{
  "n_layer": 14,
  "d_model": 320,
  "n_head": 10,
  "n_kv_head": 10,
  "head_dim": 32,
  "d_mlp": 1920,
  "vocab_size": 16384,
  "activation": "tanh_gelu",
  "norm": "layernorm",
  "norm_place": "pre",
  "norm_eps": 1e-05,
  "positions": "learned",
  "qk_norm": false,
  "attn_scale": 0.177,
  "bias": "all",
  "tie_embeddings": true,
  "parallel_block": false,
  "init": "normal",
  "init_std_qkv": 0.0265,
  "init_std_o": 0.0265,
  "init_std_up": 0.0265,
  "init_std_down": 0.0265,
  "optimizer": "adamw",
  "lr": 0.00106,
  "beta1": 0.95,
  "beta2": 0.99,
  "weight_decay": 0.28,
  "lr_head": 0.00853,
  "grad_clip": 1.0,
  "warmup_steps": 518,
  "schedule": "wsd",
  "decay_fraction": 0.946,
  "decay_shape": "linear",
  "final_lr_fraction": 0.05,
  "batch_tokens": 32768,
  "seq_len": 256,
  "doc_mask": true,
  "train_tokens": 308900000,
  "steps": 9427,
  "dataset": "wikipedia_en"
}
MLP neurons of a small language model. Each row is named by its layer, matrix (up: input weights) and neuron, and shows model dimensions 96-223. Each number is 128 + 32 x the weight over its row's rms, rounded and kept within 0 to 255.
Before each neuron's rows, "fires after" lists the tokens most often just before its 100 highest values on Wikipedia text that the model never trained on.

fires after: "6", "4", "2", "e", "3", "7"
L8.up1916 [129  45 167  97 139 102 126 148 120 166 153 104 110 141 182  95  84 145  84 120  99 107 163 186 167 187 146  95 170 112 144 138  76 118  80 105 134  84 172 104  65 128 116  57 124 103 149 129 156 102 169 158 147 134 162 200 110  58  64 117 182 136 100 155 107 129 114 123 135 124 158 153 179 138 111 158 116 128 184 140  82  82 177 128 143 134 160 172 144 229 131 125 141 136 147 142 121 142 143 156 102 183 137 147  87  61 178 152 153 112 102 164 105 113  93 158 100 120 145 110 133 102 139 141  89 129 137  79]

fires after: "2", " Website", "_"
L4.up1561 [137 119 151 147  53 125 109 163 129  81 105 109 135 120 104 163 107 169  63 118  79 142 113 154 138 182  85  99 164 124 109 185  80 132 116 136 144 100 108 113 117  93 134  88  97 148  99 122 130 137 196 161 106 152 155 122 141  97 103 142 135 113 165 115 144 155 151 115 155 122 174 156 165 107 117 110 179 127 112 139 114 113 133 148 131 158 155 197 137 133 163  71  76 100 113 107 182 113 123 108 166 121  83 145 123 145 150 126 144 106 179  91 126  78 121 122 121  77 102 146 147 100  79  98 169 130 172 170]

fires after: "1", "2", " ", " May", " December", " March"
L8.up408 [155 125 137 123 103 112 102 126 172  88 110 144 134 105 167 104 150 127 118 189  78 147 106 127 148 174 116 184 137 114 103  95 105 164 116 151 127 143 133 119  72  99 120  80 129 133 158 158 148  65  97 146 116 140  86 120 156 162  89 143 101 128  36 181 137 126 172  78 127 141  97 182  95 110 102  67 141 111  97 107 113 144 151 107 106 107 111 136 142 133 168  97 138  99 119 119 147 134 116 207 159 125 144 163 173 112 140  93 179  71 151  90 120 142 112 135 139 132 143 119 119  87 164 151 188 130 110 141]

fires after: " the", " The", "The", " served"
L11.up954 [140 120 209 173 112 105 152 131 145 135 123 109 139 114 152  77 207 123  92  85 127 146 167 118 108 173 119 110 184 132  90 138 152 109 123 164 135 112 101 139 147 136 109 138 128 111 140 100 143 119 119 164 108 188 170  72 152 139 123  78 144 148 129 124 147 139 119  99 148 123 151 130 100  92  58 138 164 101 165 106 145  98 176 157 121 127 111  54 147 142 120  64 201 112  69 106  88  79 172 174 163 148 124 180 202 135 111 107 145 171 108 210  95  80 141 162 161 135 157 107 135 112 169 140  94  72  96 146]

fires after: " |", "-", ":"
L8.up1845 [144 186  79 106  75 166 140 157 136 126 144 188 110 141  96 142 137 158 143 110 128 123 136 113 169 144 130 142 177 128 147 118 153  75  71 143 150 130 113  98 135 125 117 103 142 154 160 124 120 132  57 155 147 144  99 134  98  92 126 157 144  93 130 165  99 173 144 103 145 150 128  91 127 135  99  94 158 158 189 146 162  93 159  99 153  81 190  98 167 130  98 155 100 131 124 147  79 124 165 170 119 117  84 124 131  95 142 114 138 121  98 140  98 140 157 125 130  43 132 183 135 168 129 118 158 123  98 123]

fires after: ",", " and", " but"
L8.up572 [ 90 160 179 140 105  94 150 132  87 101 115 186  90 108 131 117 157 160 151 122 100 114 137 111 108 180 103 159 184  80  83 151 139 119 115 224 125  91  67 104 131 110 135 138 153 124 137 145 161 129 128 162  88 105 239  88 164 114 147 152 133 107 146 131 107 143 201 153 120 159 173 154 102 148 149 126 137  73 103 167 172 127 129 138  68  95 195 157  98 144 159 112  99 108  89 113 129 128 125 187 158 128 186  99 193  74  99 150  61 125 104 116  85 127 185 138 144 111 137 117 136 157 183  80 114 140 117 143]

fires after: " and", ",", "-"
L8.up1852 [149 157 216  74 144 145  99 128  89 158 120 178 123 143 124 135 104  97 120 150 109 102 111  87  82 131  94 140 155 115 104 152 182 123 117 173 133  80  77  81  96  79  79 134 115 150 155 153 166 163 110 149 145 106 166 118 172 141 119 179 159 130 159  76 116 144 112 165  79 177 155  76  92 142 156 168 143 117 116 122 138 126 104 171 105 120 147  85 147 156 168 121  89 164 137 102 160 124 128  98 119 108 132  94 167 154 174 173 104 123 121 152  93 117 178  94 138  92  98 144 144 117 199 138 124 143 145 151]

fires after: "\n", " the", " The", "The"
L8.up1883 [156 105 131  82 154 131  92 151  32 177 168  83 125 104 109 145 143 115  90 148 112 142 160 108 108 125 103  82 107  91 135 135  99 101 112 162 140 115 104 131 107 129  74 107 184 165 147 141 149  70 170 191 122 174 148 121 151  93 100  63 118 139 186 154 166 139 110 134  89 146 168 109 107 120  88 130 116 127 174  67 106  73 105 165 131 113 151  94 105 163 173  93  92 140 100 158 148 123 124 138  77 173 120  64  79  85 148 108  83  87  90 145  82 115 125 107  90 127 152  87 139 161 120 186 156 113  97 111]

fires after: " ", "\n", "2", " January", "|"
L8.up1000 [161 137 119  95 115  73  74 191  94 110  90  80 120 166 102 122 143 151 159 183  86 123 130  92 134 180 137 127 142 118  96 132 135 112  35 171 144  79 128 158 116 143 110 132 146 169 167 197 144 114 119  84  94 116 154 136 175 150  72 127 112  99 122 138 110  98 131  90 181 154 124 161 114 117 104 141 157 147  94 144 119 125 127 157 168 148 119 124 123 138 173 138 147  95  89 134 112 123 117 155 195 111 167 146 150 157 107 112 127 124 160 131 104 166 132 122 138  96 100  95 161 101 166 138 177 150 146 130]

fires after: "-", "|", ":", " /", " Summer"
L4.up1571 [132 131  89  94 117  57 105 124 112 131  73 124 183  87  77 162 159 116 117 151 111 140  86  80 108 120 113 177 105 140 120 196  85  99 148 103 144 142 103  96 121 141 137 103 195 135  97 203 128 160  80 122 118 145 129  99 158 172  59 170 114 118 174 136 127 138 164  82 138 179 118 127  35 125 104  97 155 141 154 146 136 149 118 158 130 217 114 182 108 152 146 124 107 169  93 166  89 119 152 106 137 123 110 157 148 150 141 186 134 104  92 122  97 125 102 106 173 109  89  60 131 102 111 140 132 155 175 132]

fires after: "1", "2", " the", "3", "b", " a"
L8.up501 [115 120  98 107 117 134 119 140 110 117  74 108  93  98 157 112 131 132 127 108 103 125 108 164 108 114  91 189 139 127 117 166 105 124 106  74 130 129 100 135 124 111 101  74 206 121 174 127 138 123 106 140 121 107 142 124  78 115 129 106 128 159 112 109 142 125 108 178 130 129  87 142 156 112 114  48 125 103 174 112 156 148 158 124 163 110  83 128 130 125 120 136 105 114 116 157 123  63 171  86 186 130 175 156 192 150 175 134 176  80  98  99  66 106  54 148 123 134 115 190 151 172 147 124 125 116 154 148]

fires after: " ", "1", "–"
L4.up1847 [129  87  91 133 112 107 150 139 108  91  71 217 120 150 122 126 144  61 157  73 106 150  95 118 113 129  67 131 163  95 123 136 170  47 159 196 118 144  65 165 106 133 164  89 109 145 161 119 124 150 170 153 112 157 188 155 112  63 105 139 148 180 167 100 139 189 145 142 144 138  83 138  76 100 137 106 123 142 147  89 131  94 180 128 140 114 143 154 152 165 220 113 160  74  84 105 147 121 126 114 160 141 108 153 145 139 130 153 119 100  66  99 123 172 123 115 143 118 143 108  95  88  89  94 121 148 148 160]

fires after: "\n", "6", "1", "7"
L4.up890 [104  88 111 139  95 109 147 166 105 115 103 129 178 119  71 139 123 199 108 171 141  85 146 138 137 128 109 143 211 139  62 162 114  97 122 120 162 120 134  73 106 104  86 118 156 141 142 180 136 130 127 153 102  99 182 142 137 104  46 145 150 106 153 189 114 188  56  81 122 103 164 161  87 107 110 169 113 134 170  88 134  72 102 129 126 123 157 158 130 180 170 110 152 144 136 127 138 144 161 153 148 131  92 111 112  60 135 144 132 109 175 120 105 103 121 131 143 108 120 145 112 139 148 157 138 163 110 169]

fires after: "\n", " ", " ("
L4.up1836 [ 76 104 133 116 139  50 129 124 139  86  81 139 130 135 158  88 144 186 116 156  72 145 115  89 179 188 146 151 127 125 117 148 154 100 118 179 117 122 148 103  99 178 153 134 116 164 110 214 140  78 116 143 131 196 176 104 149 123 124 191 134 106 182 129 105 199 132  88 124 156 166 141 120 156 139  91 116 124  85 156 167 126 101 110 128 141 161 119 123 166 178 112 116 159  82  99 150 110 122 187 135 134 165 138 154 128 116 183 100  90 111 115  62  96 118 141 149 118 173  52 108 122 113 117 146 138 113 116]

fires after: "\n", "4", "5", "1", "2", "=="
L4.up1760 [149 137 168 165 129  91 126 123 130 109  96 160 181 138 133 131 117 137  75 107  52  83 174 135 158 155 103  86 199  80 110 100 123  68 129 181 152 176 126 161  89 142  69 121  56 100 173 123 142 135 145 137  47 120 188 105 130  78  79  68 157 175 131 104 115 147 128 131 130 109 135 139 126  93 120 148 122 126 150  93 122  92 189 142 129 118 119 119 122 127 149 120 124 155  96  99 174 137 161 136 112 138 176 131 146 147  65 110 141  81 182 112 127 138 133 150 123 104 133 141 140  86 174 171 140 125 114 147]

fires after: "-", "'", ",", " album"
L8.up54 [135 162 125 126  90 142 132 147  88 135 163 165 140 116  75 166 154 135 134 158 114 150 110 144 117 167  92 126  95 128 116 147 203 153 114 223 183 176  57  95  98 108  89 117 113 197 100 133 128 133 157 113 117 183 152 132  99  77 138 161 145  48 184 129 143 173 130 152 164 148 117 140 142 164 149 102 175  90 155 106  79  71 113 138 133 171 160  90 156 120 162 149  83 106 122 116 137  91  79 124 120 120  70 116 209 105 136 160 127 105 110 133  87  98 125 154  86 158 103 106 161 160 102  84 152 147 107 110]

fires after: "0", "4", "5", "1", "9", "6"
L4.up1165 [127 146 157 170  92 150 139 143 128 197 114 169  98 123 120 154  81 159 103  59  67 128 115 154 173  99 109  91 194 134 135 143 140 134  86  92 131  98 145 116  89 112  84 106 128 103 144 131 159 130  92 118  22 141 142 167  88  97 158  95 133 167 103 115 153  97  94 132 135 146  98 113 154  89  94 144 153 161 157  74 121 112 121 131 107  54 155 138 137 176 104 140 123  81 157 160 145 164 168 163 112 124  95 176 126  70 147 130 139  92 121 113  98 132  82  98 119  54 107 140 175 127 141 174 151 113 115 193]

fires after: "\n", "-", " as", "|", ":", "0"
L11.up1682 [133 131 153 118  93 111  97 142 109 108 138 145  93 141  90 118 130 176 106  91  97 125 182 158 174 153 104 127 178 118 205 128 159 123  77 131 114 101 103 142 161 104 128 135 174 180 136 132 157 185 108 124 112 133 147 180 131 111 105 137 140 108 154 128  65 116 102  97  87 133 188 130 147 100 111 178 139  78 175 127  85 108 139 191 157  93 139  69 135 205 147 161 140  88 145 115 102 124 160 151 130 104 102 122 111 111 143  97 138 137 140 102 134 128 128  89 135  90 105 107 127 139 135 210 213 123 137 105]

fires after: "2", "1", " on", " at", "3"
L8.up1867 [113 103 144 160  85  64  72  99 137 142 132 144 165  73 179 126 116 119 124 124 102 126 112 169 146 109 158 164 109  88 145 134 119 155 157 171 155 125  84 128  93  35 144  84 139 152 176 163 156 149 155 120 127 115 155 181 120 122 113 121 107 131 111 152 114 140 108  49 100  52 164 137 125 170  84 135 168  90 221 206 149 124 187 115 124 125  71 117 137 159 117  99 125 139  89 150 166 114 120 130 191 134 108 149 155 113 128 171 142 117 201 113  17  92 165  85 201  90 133 170 137 121 145 191 151 130 112 146]

fires after: " ", "|", "9", "0", " (", "."
L11.up1446 [166 203 113  92 121 101  85 121 109  91 118  87  86 125 151 123 134 121 136  74 135 135 110 112 132 119 139 123 145 133  90 157  82  92 157 197 145  86 101 135 126  99 145 133  84 144 146 207 110 125 163  64 118  95 132 148 163  95 153 163 163 102 144 124 126 234 135 170 119 168  94 109  86 147 152  90 129 127 142 105 105 100 142 143 159  78 164  96 192 175 139 152 153  87 117 112 101 114 134 159  93 126 145 160 149 150 152 113 157 140 126 113  64 119 111  99 149 164  64  63 131 112 128 131 202 104  82 127]

fires after: " ", "On", " January", " February", " December"
L8.up832 [138  93 104 139 105  91  71 149 154 134 127 108 146 132 143 132 167 148  64 195 116 123 111 161 120 105  91 120 125 116 104  70 113 138 101 154 158  78 151 124 124  72 112  80 150 140 212 149 130 122 117 168 120 162 112 125  98 143  57 144 120 130  96 111 128 114 183 115 104 166 121 155  74 140 121  97 147 127 138 149 131 127 135  98 131 108 102 196 175 161 105 104 120  98 190 122  96  72 136 108 126 126 113 113 156 131 185 180 148 148 161  95  77 109 109  86 143 108 136 183 166 126 113 107 198 116 135 164]

fires after: " ", ":", "0", "4"
L11.up187 [180 177 130  92 143 132  78 162 147  72 174 135 107 140 146 122  83 157 150 152 108 123 119  92 145  76  92 103 164 175 105 130 121 159  86 151 122 168 146 124 118  69  58  89 138 134 130 162 143 159 121 109 160 105 113 131 159 145 170 130 117 167  71 134  91 179 114 176 142 148 156 130 114 169 103 117 157 130 186 113  77  72 112 114 113 140 200  80 185 119 180 121 170 147 122 129 140 120 112 102 138  84 129 115 120 151 155 172 118 130 143  99 148 169 112 116 114 161 150 147  98 108 181 104 178 178 178 136]

fires after: " ", ",", " and", "-", " un"
L8.up778 [119 198 138 147 163 118 116 138 125  68 121 150 109 126  69  91 116 215 118 185 147  80 147  96 132 181 122 147 132  45  73 108 132 156  76 129 138 189 113  67 124 172 113 133 103 126 139 186 137 146 136 150  69 107 185  94 110 101 103 154 144  60 147 122  99 192  93 110 100  89 108 120 106 142 164 164  92  86  88 148  98  94  90 139 151  94 179  68 135 108  95 180 125  97  88 108 150  56 124 198  99 154 126 130 157 105 131 137 107 140 127 140 122 109 157 115 185 122 186 132 194 144 146 118 153 156 170 108]

fires after: "-", ".", " Kim", " as", " and", ","
L4.up305 [103 142 130  90  90 149 103 140 175  97 155  97 162 141  52 151 149 157  83 151  78 132 121 170 139 123 153 135 149 105 139 152 150  70 138 136 169  69 160 133 115 141 134 126 101 150 113 170 141 100 177 122  94 135 139 138 127 137  85  91 133  76 172 173 115 144  70  89 130 166 149 138 118  89  67 158 174 120 110 116 107 107 113 119 163 112 218 118 123 179 118 118  93  96 130 102  79 123 161 137 111 148 140 118 151 118 129 135 138  87 179 145 133  80 121  98 161  78 144 142 158 126 159 117 175 112  89 138]

fires after: " ", " May"
L8.up715 [ 93 114 142 114 125 149  67 123 125  74  90 102 138 121 151 166 175 155  29 158  83 132 139  66 134 159 119 157 106 144  79 103  90 141 111 167 163 113 118  80 106  89  75  93 142 205 185 124 152  89  93 157  90 159 143  66 124 107 131 208 143 152 115 148 137 129 140 107 105 144 159 178  58 136 108 103 177 124 120 147  63 168 193 154 115  86 127 105 104 133 139  93 101 114 168 119 132 134 114 150 150 178 166 113 157 122 126 146 125  98 180 106 149 130 136 122 108  97 141 117 191 139 163 102 211 123 146 151]

fires after: "\n", ",", " ", ";"
L4.up478 [129 179 133  88 150  58  94 103  36 116  79 126  97 157  68  75 120 153 117 162  99  74 149 147 113 146 151  86 137 140 152 111  96 121 127 134 115 165 126 163 104  99  81 134 107 125  89 118 130 114  36 230 110 196 124 122 132 134 154 150 142 110 101 118 123 188  41 159  92 130 168  99 103 139 156 155  93 168  79  68 117 126 157 155 116 117 166 138 139 167 138  81 102 110 109  79 124 152 218 124 108 124  82 126 182 131 140 149 122 115 124 140 125 116 156 152 144 159 166  98 126 118 103 158 151 156 141 155]

fires after: " |", " not", " •", "|", " "
L4.up716 [161  97 111 156 173 145 115 123 122 130 105 147 131 116 114 142 182 127 118  86 152 140 137 143 150 119 109 150 102  86 106 134 155  55 112 121 119 114 181 124 152 137  95 149 152 155 103 129 157 151 103 144  82 115 152 109 148 119 102 137 111 153 111 141 111  95 139 137 156 113 149 100 165 104 106 124 129 116 214 145 207 154 142  75  51 127 186 133 127 144 227 129  97 142 109 196 176 143 146 117 162 117 125 188 143 146  70  77 121  80 148 101 164  57  83 141 158 106  79  97 146  62 151 112 103 127 124  93]

fires after: " United", " U", "S", " North", " the", " New"
L4.up1519 [ 96 108 242  94 154  49  90 137  66 111 127 213  89 130 100 104 108  59 129 147 136  98  75 171 162 145 120  83 118  55  75 120  78 128 118 122 133 132 113 177 115  99 126 109  96 135 206 143 144 189 102 135  83 107 168 123 156  89 104 133 150 211  94 131 114 125  88 146 149  63 121 166 133 136 148 129 115 120 116 113 151 112 133 147  87 112 132 152 159 183 166 109 152  95  75 116 200 167 153 118 107 141 194 116 139 136 137 153 145 111 164 104  96 126 192 159 133  97 138 113  67 104  90 150 146 162 136 123]

fires after: "1", "ab", "7", " Ud"
L8.up1201 [152 153 134 167 140 114 142 119  98 101 134 184 112 119  55  78 143  90 131 108 130 100  95 190 150 149 146  92 162  98 184 118  99 150 109  97  32 145 164 123  89  92  94 105 172 148 148 114 130 144 150 139  82 108 144 139 136 139 129  91 132  89 172 114 160 110 110 151 176 136 151 109 187  86 105  70 138 145 164  88 176 151 133  96  98  95 170 198 148 210 167 191  67 142  74 158 160 164 160 162 120 126  93 108 123 112 186 137 192 103 107 142 169 137 127 180 163 124 126 130 110 147 203 132 144 158 133 159]

fires after: "1", "3", ".", "4", "8", "7"
L8.up1716 [166 169 124  79  85  79 120 119 140 121 137 210 151  58  45 128 128 149 144 127  94 133  92 151 229 158  90 134 141  94 101 140 111 161  96 166 111 173 113 108 117 100 132 117 110 131 127 105 149 114 132 163 143  99 139 160 198 102  57 111 175 107  99 148 178  83 135 154 150  81 116  97 108 117 115  84 127 131 154  89 118  37 174  57 110 145 192 187 163 136 141 145  96 137  83 162 137 121 154 176 152 142 112 147 136 153 142 122 105 128 142 141 163 143 110 128 149 133 120 163 147 121 167 160 132 145 148 158]

fires after: "1", " d", "2", " in"
L8.up524 [121 117 138 128  74  84 152 116 116  86 117 178  83 143  69 110 158 140 136 169  92 152 102 125 154 181  88 100 198 112  99 171 123 103 113 164 119 120  56 128 111 135 176  87 163 184 132 116 124 168 153 164 112  67 166 137 105  85 142 134 127 108 151 172 149 174 158 101 105 186 142 132 139 129 115  79 122  80 130 157  95  86 128  75 119 150 137 162 133 167 220 110  80 130  85  92 168  50 165 189 112 116 160 112 146 141 110 112 116 129 152 126 122 123  98 180 109  74 136 145 167 126 154  77 170 143 154 154]

fires after: " the", " The", "|", "The", "\n"
L8.up1868 [195 156  87 131 116  86 124 107 117 141 122 141 154 121 125 163  88 130  96 120 111 116 154  84 154 191 108  91 150 133  93 154  88 114 116 135 190  90 104 126 127 208 112 116 137 147 150 128 151 147  88 216 133 112 162 133 142 138 119  74 117 166 142 111 115 132  67 124 102 152 154 138 145 126 107 146 150 123 166  63  98  73  92 138 149  93 186  98  97 165 123  97 147 132 175 151 161  61 161 169 124 147 149 115 173 115 128  97 110 123  79 152  84  57 124 145 172 121 169 191 160 191 212 127  92 120 107 132]

fires after: " the", "2", " at", " a", " December", " At"
L8.up1239 [119 112 131  92 107 119  98 116 131 127 114  87 101 132 132 118 119 111 164 137 109 165 108 184 140  83 137 166 157 130  98 168 103 151 135 135 114  97  83 148 109  99 181 124 131 147 192 174 161 136 116 116 128 171 177 199 147 134  90  92 173 160  52 125 157 197 116 129 108 129  92 176  86 171 122 169  97 106 134 125 124 132 151 146 162  90 117 132 186 139 157  79 153 143 169 156 106  76 132  92 180 161 159 167 189  98 134 130 147  86 112 119  87 115 117 163 129 102  60 138 152 112 128 183 166 127 125 134]

fires after: "2", " on", "3", "6", "4"
L8.up1276 [128  84 143 105 118 153 119 134  62 155  81 147  87 127 105  43 147 129 121 174 157 107 130 197 119 123 124 116 157 117 159 175 138 177 120  84 148 142 151 106 124 122 106  73 138 147 131 152 150 118 136  91  91 128  89 186 103 143 114 130 138 145  70 182 141  86 112  95 170 165 152 168 165 182  98 139 115 128 170 111 187 117 194 102 121 160 118 119 131 181 126 124 106 176 125 151  99 148 195 114 113 143 107 126 133 140 154 129 132  69 169  86 120 108  80 123 107 128  89 132 160 147 131  98 133 134 144 108]

fires after: " the", " at", " on", " At", "Population"
L8.up1616 [186  85 165  67  91 128  82 145 123 111 106 148 143 142 158 124  95 113  98 155  76 140 103 115 129 131 123 151 174 154  84 188  92 118 148 104 162 133 112 160  74 135 181  84 137 154 147 133 212 125 139 156  99 190 103 160 142 149  99  92 188 116 109 157 146 121 133 114  89  99  89 157 106 117  77 121  82  79 151 100 145 135 182  89  61 126 145 186  96 147 149 112 139 153 121 186 156  93 164 100  75 142 117 113 135  90  83 182 131  91 154 109 126 115 112 138 146 121 165 118 146 111 183 123 161 131 101 146]

fires after: ":", " |", "-", "0", "–", ";"
L11.up731 [150  66 154 143 167 131 117 161  60 167 113 127 152 124  98 133 170 142 177 120 130 152  73 183  77 142 129 158 155 107 123 151 160 156 164 118 161  79 102 124 142  86 169 129  93 143 170 146 143 144 127 100 108 134  93 161 133 110  81 153 113 138 117 125 106 120 155 138 153 141 137 107 142 107 160 143  97 168 147 117 148 150  90 136 128 155 121  98 122 148 142  63 191 123 105  87 148  81  94 116 132 125 140 176 204  88  78 132 141 168  67 117 123 131  90 119 115  48  96  92 154 100 140 124 130 157 153 120]

fires after: " ", " |", " ("
L4.up307 [117 133 116  79 140  99 171 165 150  58  92 103  95 158 153 121 151 169  46 118  78 117 141  98 127 195  92 137  93  52 109 127  93  76 104 171 133 133  86 122  70 172 117 139  93 161 112 148 144 156  93 174 100 147 192  83 114 119 153 172 165 158 132 130 116 192 139 111 149  59 112 169 108 149 142 113 152 137 108 148 169 111 155 142 137 146 158 136 109 175 187  89 138 163  55 108 130 116 145 166 179 149 181 181 151 154  90 141 153 110 117 118 108 166 126 164 162 112 168  87 162  95 184 103 131 123 138 112]

fires after: " the", " The", "The", " that", " as"
L8.up908 [137 128 146  63 160  74 129 107 121 142 165  93 159 161  78  98 158 165  90 120  36 145 166 100 159 102 115 106 143 104 124 165 149 106 139 120 133  98 137 100 108 133  70  98 157 165 145 131 150 175 102 136 103 169 140 117 191 155 120 110 136 136 184 139 111 135 109 138  62 154 174 148 144 124  43  88 145 107 108 122 159 101  77 104  66 110 174 125 157 126 107 106 120  78  99 133 152 118 149 137  89 177 146 108 130  67 145 158 180 143  94 142 121  61 112 190 162 115  94  92 180 143 174 125 148 120  60 116]

fires after: "-", "/", " ", "–", " o"
L4.up343 [141 158 174 167 181  91 125 156 117  83  84 121 101 167  95 121 152  50 155 145 126  96 109 169 101 117 131 123 170  93 123 164 153  63 113 169 125  99 148 177  91  81 182 143 135 168 157 132 121 175 167 143 121 110 140 147 156 109  85 112 145 117 153 128 105 190  96 175 129 136 150 168 109 106 139 109  52 157 131 125 125 170 122 173 122 146 118 107 161 171 163  90 204 151 110 131 146 118 138  96 108  95 119 153 114 143  92 172 115 135 165 127  62  75 115 140 150 123  76  97 138  98 135 169 122 120  77 164]

fires after: "\n", "|", "4", " "
L4.up1628 [113 141 186  75 121  96  60 162 108 148 101  78 168 174  77 160  97 181 112 105  51 130 199  77 143 137 120 138 165  92  86 125 141  85 101 113 108 128 100  83  72 132  74 101  78 133 101 108 140 116 105 134 129 195 130 105 160 141  91 117 130 155 103 135 157 110 125  96 135 166  95 126  89 131 125 197 131 150 128  86 115 110 197 162 141 101 138 149 140 170 122 131 130 163 166  92  79 130 165 119 137  98  85 175 149 101 160 115 111  77 131 135 168  97 171 115 166 131 152 128 189 107 164 181 112 159  80 154]

fires after: "0", "–", "|", "9", " "
L11.up163 [158 108 174 135 102  82 110 164 132  93 127 169  84 196 118 126  99 148 113 116 112 108 100 112 144 149 139 137 145 152 196  93 160 193  57 111 162 132 127 150 146 124 127 102 132 209 177 120 124 120  50 154 120 122 159 145  95  95 138 137 190 121 116 129  79 158 132 155  50 110 144 122 140 127 122  76 148 132 134 130 108 143 140 123 121 129 119  66 135 176 153 140 115  98 160 156 201  92 162  83 123 102  96  68 102 106  88 145 141 125 141 106 144 114 139 167 143  89 174 151  62  98 130 164 148 143 126 122]

fires after: " ", " |"
L4.up818 [ 85 109 128 115 124  61 125 111 126 134  75  94 114 148 142 113 100 121 115 144  90 139 130  74 153 149 136 189 121 129 147  83 111 157 135 177 126  88 105  46 114 154 140 109 106 170 159 166 129 106 148 122 164 217 137 139 114 148  88 173 172 128 162  72 109 166 131  66 118 142 119 129 129 198 136 115  89 182 131 147 103 161 156 131 155 141 168 118 118 192 196 104 129 124 132 110 142  87  84 105 214 143 122 179 152 130  99 203 137  65  86 118  84  93 103 136 199 137 143 112 105  79 175 124 130 141 160 131]

fires after: " |", "|"
L11.up96 [173 142 115 172 159 125 109 148 157 146  96  94 102 108 161 142 148 107 105 108 110 132 135 150 119 125 140 188 123 128  87 132 133  74 110 130 185 161 164 162 109  64 132 116 150 145 117 173 105 153 127 112 101 163 143 171 150 111  78 145 118 105  72  67 127 153 185 127 155 146 138 133 131 142  28 155 153 148 177 114 170 119 111 142 140 154  83 144 115 137 103 106 144 134 143 103 151 112 160 124 122 102  76 191 134 108  97 151 113 137 132  98 161 131 102 138 126  43  88 122 178  71 127 130  67 113 124 173]

fires after: " the", " to", "The", " in", "-"
L8.up1324 [148  89 173  66 153 117 122 159 130 109  96 113 151 123 138 173 115 134  91 127  88 140 123 117  93 158 110 185 100  81  95 191  73  77 140 134 151 124 117 144 106 172 150  92 148 112 169 122 176 194  98 135 131 125 157 115 134 130 105 136 131  88 140 140 137  96 157 157  84 151 198 128 149 107 120  89 114  47 134  99 179  91  96 110 111  80 118 166 126 144 159  92 127 104 114 188 105  78 149 172 135 140 127 150 137 136 151 129 131 119 150 105 120  86  77 129 121 106 147 168 177 137 176 130 155 110 110 123]

fires after: " ", " |", " number"
L8.up1465 [141 101 115 163 153  87 118 135 117  92 135  93 146  63 110 124 107 220  57 142  59 112  84  92 121 160 135 208  82  93  64 142 122 130 110 141 170 135  48  93 122 140 163  88 131 185 152 156 127 157 109 156 168 201 188  93 142 116 121 200 112 143 143 162 100 188 124 109 144 165  85 159  77 191 142 140 135 105 127 149 146 104 143 119 106 123 163 147 131 117 134  30 138 140  86  95 117 112 143 142 143 174 141 125 217 140  66 120  90 153 134  56 131 169 121 110 142 118 121 170 192 178  94 143 102 127 168 133]

fires after: "2"
L8.up1226 [135  96 169 143  67  78 100  98  97 137 116 107 157 116 131 148  97 144 121 117  35 162 126  99  97 159  71 141  97 115 156 149  82 105 103 147 138 133 104  95  94 148 103  82 147 159  93 146 136 100 130 135 103 171 162  85 115 121  84  79 100  78  71 133 147 170 146 136 157 119 144 206  92  97 138 184 122 125  80 152  82 133 165 165 145 190 110 149 111 139 149  85  96 113 135 102 144 110 140 123 140 149  68 151 108  79 158 169 122 136 103 113 153 128 152  63 160 110 169 175 172 146 140  86 126 156 111 139]

fires after: " on", "On", " ", " On", "born"
L8.up796 [109 107 143 121 146 164  59 159 149 105 105 102 115 141 124 132 143 154  89 147 122 105 118 128  59 103 113 172 151 130 114 145 155 102 125 158 212 143  69 147 144  52 130 106 122 149 181 158 126 184 130 136 124 130 140 102 101 142 142 175 116  91  87 124 101  98 117 117 112  81 178 179  94 169 149 109 146 130 165 121  98 139 184 139 101 133 176 151 138 137  89 114 133 127 150 105 120 151 120  87 104 117 124 146 157 124 130 134 167 138 117 100  96  98 157 112 126 131 148 177 138 136 142 166 152 121 106 130]